Part of a small language model's weights.
Size: 14 layers, width 384, 3 heads of 128, MLP 1536 GELU, vocabulary 32000.
Architecture: LayerNorm before each block, no position embeddings, tied embeddings, ALiBi.
Training: 1060M tokens, 8846 steps.
MLP neurons of a small language model. Each row is named by its layer, matrix (up: input weights) and neuron, and shows model dimensions 224-319. Each number is 128 + 24 x the weight over its row's rms, rounded and kept within 0 to 255. Numbers have three digits each.
After each neuron's rows, "fires after" lists the tokens most often just before its 100 highest values on Wikipedia text that the model never trained on.

L4.up562:117141134139068149129178131137149150127121150156133120106123130099078093075118146109100158150105136110115131086127145140086161121093151124132113114123130153098173081095115099121103140118134143171151140173108098119150159119131155088136103152144110117155131157136144117124140134141110113144
fires after: ".", "\n"

L2.up1043:119178140166102131095189144139125131158126115173117126145131078158153121085128146098119110123123165109171105138160160092134140130130108154172108138089143135093123089134128096132112160138134126132138137136117121157094142180138127167135126129145107095133093119098154100106139105128117111156
fires after: " |", "\n"

L2.up1504:118072153125149112097129202146124135098112148158110127137114095115085156085114111059151141177155105112139130164152109123149113110154109152175125130111092167118144084136125113151114163159124115095100100095135106104110149110179152097112138108102108133119147184114131128106124138102125123191
fires after: " the", "th", " United", " The", " |"

L2.up1390:114151181134129142126129119122106152134131110170161172138167126126114130120090111094174128096117156150122148116092125121183139102128123133150112093129129156164126102114151127123136143170089157115112096131099110120099112129105153112105094144100139151170131115121125145164124069177106118097
fires after: "\n", " (", " \"", ",", " |"

L2.up671:079129136142156123126120102130147154140139100127120116106147105116163092145122123159129116134148153139148140154104132130117130144123150157132116131086103152105096149096144122084092110113106137118135116174105144154160116099137134097121112116146110119124127142135129101115121108143172130143
fires after: "\n", " Co", " Al", " \""

L2.up110:135110119135094122095102141147159102138149146162132093140122115109110139140184165113126110100113172162121112067164095167110113128127116142147113125135123122113128104127114129131144126102087145161110170106075121139115105116159096147161115145089106082155158131147138181171176130190117168114
fires after: " —", " |", ";"

L4.up1135:103154112112096133161099153092125170152158142112141095142128136129153139126124123124114163118067145147176131127132104150085110121136118137124159120179107145113134142100141116175146080104130131114137130132117091144171138105126111119162111168086119083097168122057118120099124148106128134116
fires after: " |", ":", " was", " from", " 0;"

L4.up594:127126090129125123128127130122157148131169176106100139158118130141144129141105117136145147104092088148122118112090164148076122110094136156132127118123101129160113168110143113134119099136101132145147082101073129126126153110119094149109106176179140131148121144118129132115100137115114124138
fires after: " |", " 0;", ";", "A", " Ottawa"

L4.up968:141204130120118169165119122120149105164116130107118091144130110122162087111166141158123137130137114151140132126121078140123117108128155127100059153160139128061145144121116131134113127124145149114117099129105119136136088159105152096119082102158094097079095103121147116105135091134113154041
fires after: " |", ":", " re", " No", " "

L6.up884:126162160124133149145137131123133142095105115145126087130141102139099112083117121117143174085160072145157159118098114138096156109122106136125100125142156162124096115140119147202123145116137095138118098140099131144176150174135132169125129101117088111117093150149157117148103100122098130125
fires after: " No", "\n", " |", " St"

L2.up681:122159151169147103136133119163125089116112130128177146134125123129117130100133130102150117131140145124137140065125184084117120104129135105136120148129139091096163124132167144103132138161130121111175130124165092112140153158164170107129130128187107145143187110105131154121092165133152106151
fires after: " the", " a", " his", "s", " The"

L4.up499:133147152207092100100172155167069110163116124150116101136120082127117143108124129113152164128090126185115146130097144118147156129126127078131149143120127168114148172104075114111112140141122086128129115133111114112094094139125121153108133096143106100152150118098113136111144112100103087109
fires after: "\n"

L4.up937:092135104103134138181126116139128134125186127197131116101124105122095113120115090096183153164156098074151164158075113163146157121104157172122147117102153149161167134095148133113095142122125148112116093124152092130131146103145168121117162170163139145127129140108132158112076093128083112113
fires after: " |", "---|---|---|---|", "=="

L4.up1051:133082138133125130158138116146147149133166138110107146088122124125124124165114143135155099142145129123103140134123160130114096147108138139161156138133123178102163161134133131135100104122161120132089118157147120110079129166122101135140133159127114139108105148116128118101111116095068107130
fires after: " |", "---|---|---|---|", ";", "\n"

L4.up1248:122143114121071151132127143133096120148149144164149121116094107118134108131122119094148170160112149155107143103131123142095109153140145094126120130145154133118120121109138157167108151126156138111140154168120136133143121086126151116124129093104122107181099128157158164160085110140113110119
fires after: "\n", " \"", " ("

L4.up111:144142139108110131099150112067088146125117163104146090088168129148148121115116119128095119120131125178119135111145118164122106147104122103089146132133103142114177117123107116159111110106096114139124146162129101147099098114146141127095130097108111050142065142079121099145153108146078096128
fires after: "\n", " NED", ")", " G"

L4.up932:124135115122073112129097157144130157106129154148132106122126115090120110130159160126121145139160123135181157108111105107101132135128129109130139125124102100156103132160116110140114140182135164089097187178138122108155116114155117109118147155107120126149079139137094111142114119112141121158
fires after: ",", ".", " (", " was", "s"

L2.up638:153093090144133114084196114119105133158130123144146136106113120132125157109107134125141112143136112138127140162103150108135094119109107119125180176143085174105134184130123145111147106121107060129146159148148162120116151136108190099096166156127120134124163168104155116109123173114111099128
fires after: "\n", " to", "s"

L4.up1219:157118114137099158104137135122058163114102125155118122143144101114115117072112130108124104123122132160132136127128137116146142119131143101115127112126146137131143128124078161136094142178136136166144147116137175138121134153136116139095125144169119136107096089126094107107121119117128118148
fires after: "|", " |", " Title", " Candidate", "\n"

L4.up1461:140124106099124101135105125121148137145150124156129107132122081129128127177114144116128107150105155159139111085120142105094119131143156125127115124106100109079114124128182129144145152137172141128136172172131143134124119161141118132144114142146144112131148124171137162155122155118171134129
fires after: " |", " 0;", ";"

L2.up1312:146147116120134141080109108116115087156134141143124072095149093150127151106155082144120099116149104135149137117106199111119095126151136112113119115078078128146122110152144132139159160149159155109154101142152127102126152124119128154162128135145139149110129083135147136134079127135141145118
fires after: " the", " The", " a", "The"